Weights of a small GPT-style language model, trained from scratch on English Wikipedia.
Size: width 256, 4 heads of 64, vocabulary 8192, 23.9M parameters.
Architecture: RMSNorm before each block, rotary positions, no biases in attention or MLP, normalized queries and keys, capped logits.
MLP neurons of a small language model. Each row is named by its layer, matrix (down: output weights) and neuron, and shows model dimensions 160-255. Each number is 50 + 12 x the weight over its row's rms, rounded and kept within 0 to 99.
After each neuron's rows, "fires before" lists the tokens most often just after its 100 highest values on Wikipedia text that the model never trained on.

L21.down553:38 52 37 62 42 51 46 43 57 34 53 44 38 46 58 47 62 53 40 25 25 43 63 64 66 39 54 28 40 55 48 49 58 62 29 36 46 47 59 54 51 61 40 47 53 58 36 50 60 69 51 48 41 67 42 37 42 34 54 56 55 49 62 51 59 59 66 74 51 55 45 43 52 38 63 43 50 68 40 42 57 49 50 34 60 43 71 24 52 60 36 66 53 49 34 54
fires before: " of", " for", " to", ".", " in", ","

L8.down899:54 65 49 49 55 67 74 61 41 46 35 37 46 53 58 47 32 51 50 52 25 22 62 43 54 39 56 53 55 49 48 47 41 54 32 51 27 45 39 75 48 28 44 60 42 57 57 53 35 61 50 47 58 38 43 46 39 49 57 29 26 51 43 49 46 61 60 55 61 66 58 43 45 48 60 10 73 43 40 65 43 36 55 57 37 54 58 58 70 37 65 65 52 42 47 61
fires before: "-", " in"

L4.down387:48 60 36 57 48 57 44 41 37 48 39 30 49 50 55 38 38 68 36 51 69 66 61 35 37 67 48 37 41 62 43 49 53 58 70 49 59 68 42 39 65 58 46 62 64 35 59 47 53 50 56 70 50 35 56 51 58 60 62 71 57 36 70 57 52 67 47 27 45 41 43 71 48 34 70 57 54 74 62 49 38 82 46 28 54 48 43 37 72 62 37 42 40 53 43 74
fires before: ".", " |", ")"

L11.down786:41 67 42 46 49 44 44 55 36 42 50 66 60 57 58 59 48 48 57 47 40 24 50 47 80 58 31 64 60 50 58 41 56 65 46 56 47 56 56 50 42 29 36 74 48 51 70 36 74 70 67 70 66 33 64 58 63 43 27 21 65 48 34 56 49 51 36 53 32 39 44 64 63 51 47 53 48 57 64 46 42 60 46 54 41 68 60 49 78 46 45 61 65 41 52 42
fires before: ",", " the", " |"

L4.down368:37 53 37 48 42 38 47 60 43 26 67 51 40 44 61 76 51 46 65 34 39 31 73 60 42 40 48 40 51 42 62 39 67 50 67 44 39 50 52 24 46 36 52 56 60 49 51 44 55 48 45 58 39 53 65 51 66 32 52 35 54 39 58 38 61 43 16 62 65 49 28 57 68 42 64 56 36 54 55 50 46 49 45 44 43 52 74 38 49 44 45 40 48 75 28 42
fires before: "=", " \"", " |"

L20.down842:50 44 35 47 54 55 70 40 23 52 48 50 35 65 40 31 32 61 46 18 34 28 53 58 48 60 71 47 69 57 23 53 22 57 34 51 54 66 49 49 39 36 53 52 44 42 56 54 70 56 49 40 49 47 44 37 75 40 41 40 50 39 44 46 72 51 51 50 48 45 36 31 40 67 52 48 75 57 56 46 50 41 42 40 47 41 37 61 47 36 42 52 65 67 68 56
fires before: "-"

L22.down813:52 39 49 44 49 34 59 45 61 31 39 44 48 57 43 35 53 62 49 57 37 57 15 37 54 59 47 42 50 44 78 50 56 52 32 54 50 75 47 45 49 77 42 42 48 48 43 42 33 21 49 42 46 59 63 55 44 37 42 63 47 51 38 45 38 58 52 55 65 58 44 68 52 48 44 43 47 69 76 51 55 65 42 28 58 56 52 38 56 55 39 58 22 31 55 68
fires before: " |", "|", "{", "i", " the"

L20.down980:42 46 29 51 58 49 58 61 61 43 56 45 48 77 48 60 51 40 39 63 30 39 64 62 51 60 54 40 38 56 39 47 53 60 45 83 45 51 60 66 70 64 36 58 46 55 50 49 57 44 66 52 40 65 44 52 44 45 48 63 46 43 45 39 48 58 45 64 34 33 51 52 40 45 52 44 48 57 40 36 42 39 57 42 64 37 58 59 42 54 44 57 66 51 47 69
fires before: ",", " in", " of", " was"

L20.down731:62 46 12 55 39 60 60 40 33 63 50 46 29 54 70 57 51 59 68 49 65 58 63 36 78 74 37 38 68 53 62 67 39 62 33 38 62 32 44 58 45 55 56 27 58 52 43 55 63 55 46 41 55 50 50 45 40 51 30 57 47 49 46 53 53 61 46 51 57 30 58 50 55 46 59 40 40 52 48 43 52 61 50 40 50 74 38 42 64 60 76 69 57 51 89 58
fires before: "-"

L4.down976:65 51 28 70 46 47 55 45 36 68 39 61 54 48 46 47 47 49 50 61 47 45 59 64 66 49 60 48 46 34 62 45 38 43 55 57 20 33 62 38 38 46 50 45 64 62 60 71 54 39 47 55 45 65 35 29 42 40 33 40 69 50 44 52 66 37 62 17 36 53 54 62 59 55 51 46 55 68 45 27 55 69 69 64 60 39 60 51 44 50 54 69 36 43 72 63
fires before: "=", "-", "(", "17", "The", "A"

L15.down826:56 40 61 32 36 52 33 47 62 80 43 38 31 62 40 60 40 67 38 60 44 69 64 53 29 43 35 58 44 52 33 50 49 66 46 50 61 49 57 43 67 52 51 33 72 36 38 49 69 49 40 45 34 42 57 57 36 62 59 49 23 53 68 77 59 56 38 30 32 43 52 43 50 84 38 53 40 39 56 49 48 60 55 54 62 37 36 28 51 54 58 49 40 56 53 64
fires before: ")", " |", " to", "|", "–"

L22.down184:66 55 37 41 46 46 68 48 30 57 62 59 54 50 52 55 42 57 38 51 32 49 57 38 41 52 62 64 54 57 55 54 49 63 40 35 38 70 65 63 57 55 26 66 27 37 52 38 78 61 67 54 57 34 33 55 47 45 29 63 34 46 46 45 49 49 37 56 41 69 52 48 41 49 50 38 44 40 57 62 39 62 56 37 50 39 44 60 62 39 36 67 61 55 51 59
fires before: ")"

L21.down1003:50 43 41 33 46 54 65 43 47 40 68 39 64 36 39 48 40 40 40 53 62 42 29 63 40 54 46 76 56 53 74 56 55 66 61 59 56 56 39 45 58 57 32 63 57 41 55 51 51 42 63 41 41 63 39 67 36 31 44 61 29 46 54 50 45 37 27 49 47 51 45 40 65 32 56 63 39 23 58 61 57 62 47 61 42 52 41 46 50 59 49 51 69 22 45 56
fires before: ")", "\""

L4.down125:59 59 35 50 53 37 59 60 48 70 56 63 64 51 48 28 23 42 55 40 35 48 69 46 37 50 64 78 37 49 54 34 64 56 59 37 36 52 41 50 48 48 53 44 46 65 59 35 53 72 53 48 17 27 44 42 55 48 48 70 47 52 51 45 39 38 42 46 23 24 55 56 58 65 69 49 45 58 56 53 49 41 56 55 68 48 66 56 69 52 57 61 45 34 71 43
fires before: "|"

L4.down289:55 39 38 60 61 76 48 60 56 48 58 60 46 61 60 47 75 48 46 50 42 23 54 75 66 38 62 66 46 31 54 30 26 54 47 72 52 62 43 50 54 29 36 74 45 55 42 50 52 53 44 41 24 44 67 43 75 44 60 27 36 49 41 36 40 57 37 63 48 46 58 44 47 41 42 59 48 68 61 40 43 53 57 60 32 51 59 51 72 68 49 69 41 27 54 40
fires before: " |", ",", ";", "\n ", "\n\n"

L22.down981:43 49 52 44 43 42 54 42 61 40 60 60 57 42 41 54 53 63 35 56 52 51 51 43 51 75 57 66 36 38 49 56 58 55 53 37 46 64 75 49 62 75 54 48 52 47 41 36 58 45 68 37 48 47 46 49 45 50 46 66 36 33 58 36 34 40 38 48 52 55 39 60 49 55 43 47 49 44 44 47 72 41 51 41 43 25 64 46 59 64 48 36 55 42 56 43
fires before: ")"

L8.down930:57 58 54 56 44 46 49 37 36 41 54 67 61 37 56 70 49 55 56 42 62 34 68 54 60 42 30 60 61 38 48 40 69 51 41 50 54 44 46 59 38 34 45 52 54 41 34 44 31 51 42 32 72 70 40 52 40 90 36 36 60 61 61 52 46 54 36 66 45 55 58 62 66 61 44 38 50 27 55 58 31 53 46 67 61 72 60 65 68 60 40 62 63 71 38 51
fires before: " |"

L22.down457:58 65 37 51 31 43 56 41 55 25 66 47 48 42 20 37 45 59 53 32 28 56 53 55 30 38 53 51 43 50 45 55 43 52 42 55 44 58 28 64 35 51 77 42 44 51 43 33 64 60 47 58 43 62 34 41 60 44 51 63 56 73 37 53 39 64 64 39 48 65 43 48 49 55 49 48 41 65 44 54 53 48 58 42 72 47 66 63 56 47 36 59 63 38 55 31
fires before: "ly", " to", " for", " with", "ed", " a"

L20.down220:49 56 69 36 36 55 53 47 53 47 34 41 30 43 42 36 50 50 53 45 59 45 66 41 32 54 49 48 60 45 69 61 49 58 28 40 45 60 43 72 63 48 57 54 48 56 31 47 55 51 37 64 53 61 42 59 68 57 45 30 42 72 44 53 48 51 44 56 42 85 70 56 52 27 48 43 44 69 43 39 51 40 48 64 52 55 60 41 37 58 42 40 52 48 58 48
fires before: ",", " a", " for"

L11.down824:43 52 55 35 64 57 45 37 24 34 50 58 55 41 52 55 02 55 55 35 38 58 55 37 41 62 70 59 71 54 51 34 37 48 75 53 25 57 46 65 65 61 44 62 51 54 41 33 43 44 39 44 57 46 73 45 59 33 64 67 41 44 45 42 30 56 31 68 61 46 27 47 29 40 77 25 22 37 53 72 48 63 61 53 68 52 38 34 54 51 36 52 59 52 67 57
fires before: ")", ".", "/", " |"

L8.down625:47 61 50 69 43 38 67 53 58 65 33 59 32 45 38 48 40 43 42 39 31 45 62 57 54 54 49 37 40 38 40 39 46 34 29 29 51 46 56 32 45 46 54 49 50 45 47 51 49 50 54 47 52 55 40 43 71 55 49 61 66 42 52 50 60 36 34 38 52 31 41 37 53 45 34 58 53 68 66 64 64 51 58 45 48 61 63 42 73 51 74 37 45 30 46 74
fires before: " -", " |", "|", "log", " by", "on"

L8.down68:52 58 27 52 49 54 73 87 75 55 57 56 51 72 58 48 43 35 18 47 51 40 62 55 61 50 45 54 46 40 54 45 56 66 68 44 38 48 58 59 46 56 51 30 53 55 39 59 63 61 26 55 42 47 56 63 61 67 60 55 37 43 41 37 49 34 40 41 49 33 57 40 35 53 53 59 71 55 51 62 52 50 48 24 57 49 49 45 68 51 42 52 50 43 47 63
fires before: "|"

L8.down793:61 62 28 58 47 62 47 41 57 43 53 65 50 66 31 55 60 27 41 37 47 32 52 40 53 67 60 65 48 47 36 48 53 65 61 53 31 69 69 40 25 41 58 54 51 41 57 43 69 44 39 60 32 45 39 47 54 68 48 66 55 39 35 42 44 39 38 53 40 49 53 60 39 41 37 61 31 66 65 53 52 57 60 35 44 67 31 24 66 65 50 52 71 48 28 43
fires before: " the", " his", " all"

L21.down309:50 52 67 39 42 38 42 50 55 61 58 50 56 45 34 51 60 52 41 51 53 51 41 44 70 58 28 42 51 48 72 50 46 58 37 58 45 54 46 36 69 44 53 33 53 49 49 35 25 49 54 53 51 63 50 41 31 40 50 45 45 45 33 64 50 53 56 47 45 77 49 53 73 55 64 47 58 46 45 47 61 60 52 38 51 57 55 45 52 53 54 33 57 52 62 69
fires before: " |", ":", ")"

L15.down45:55 60 34 56 57 51 67 46 52 50 62 46 49 52 39 69 47 51 53 55 39 58 53 37 57 41 72 43 62 64 69 38 42 38 38 51 50 48 55 57 57 34 69 55 43 52 24 50 58 61 52 22 43 48 28 58 38 37 31 63 37 49 59 44 85 40 55 64 60 57 32 39 55 57 53 34 71 56 60 45 32 58 61 51 54 56 66 54 37 34 53 76 53 73 68 66
fires before: "-", " -", "  "

L22.down1021:46 45 22 50 31 64 63 67 39 73 40 56 54 58 59 58 63 66 55 61 57 45 50 56 50 57 66 80 48 60 28 43 68 49 43 49 55 60 53 35 65 55 51 61 35 53 61 48 66 65 53 39 25 34 62 71 62 51 58 59 36 50 49 56 48 47 70 62 64 55 48 50 54 43 75 51 49 25 44 56 48 49 66 70 56 34 38 59 50 56 42 57 31 34 52 80
fires before: "\n\n", ")", "\n"

L8.down224:58 50 43 35 42 48 56 55 53 61 58 46 68 56 50 52 69 31 41 36 59 37 61 45 48 30 40 58 31 64 62 55 36 40 49 44 45 66 46 47 45 32 44 50 67 56 43 57 55 44 57 39 49 47 57 53 46 41 66 67 38 48 46 48 61 32 84 53 62 62 46 34 44 41 47 55 63 52 49 50 52 28 44 54 30 40 23 74 40 44 55 79 69 53 68 40
fires before: "-", "=", "|", " Year", "The"

L21.down111:66 53 29 47 58 50 72 60 45 38 62 44 70 39 48 37 43 42 54 37 51 36 63 44 57 59 32 42 47 42 36 61 43 56 42 39 36 53 52 58 64 20 46 56 30 43 25 48 63 69 56 63 54 45 49 33 43 37 30 48 50 61 74 35 57 60 62 54 44 55 57 35 54 59 44 80 24 50 41 52 45 55 43 52 55 36 56 53 68 49 56 72 58 48 69 54
fires before: ")", "–", " to", "-"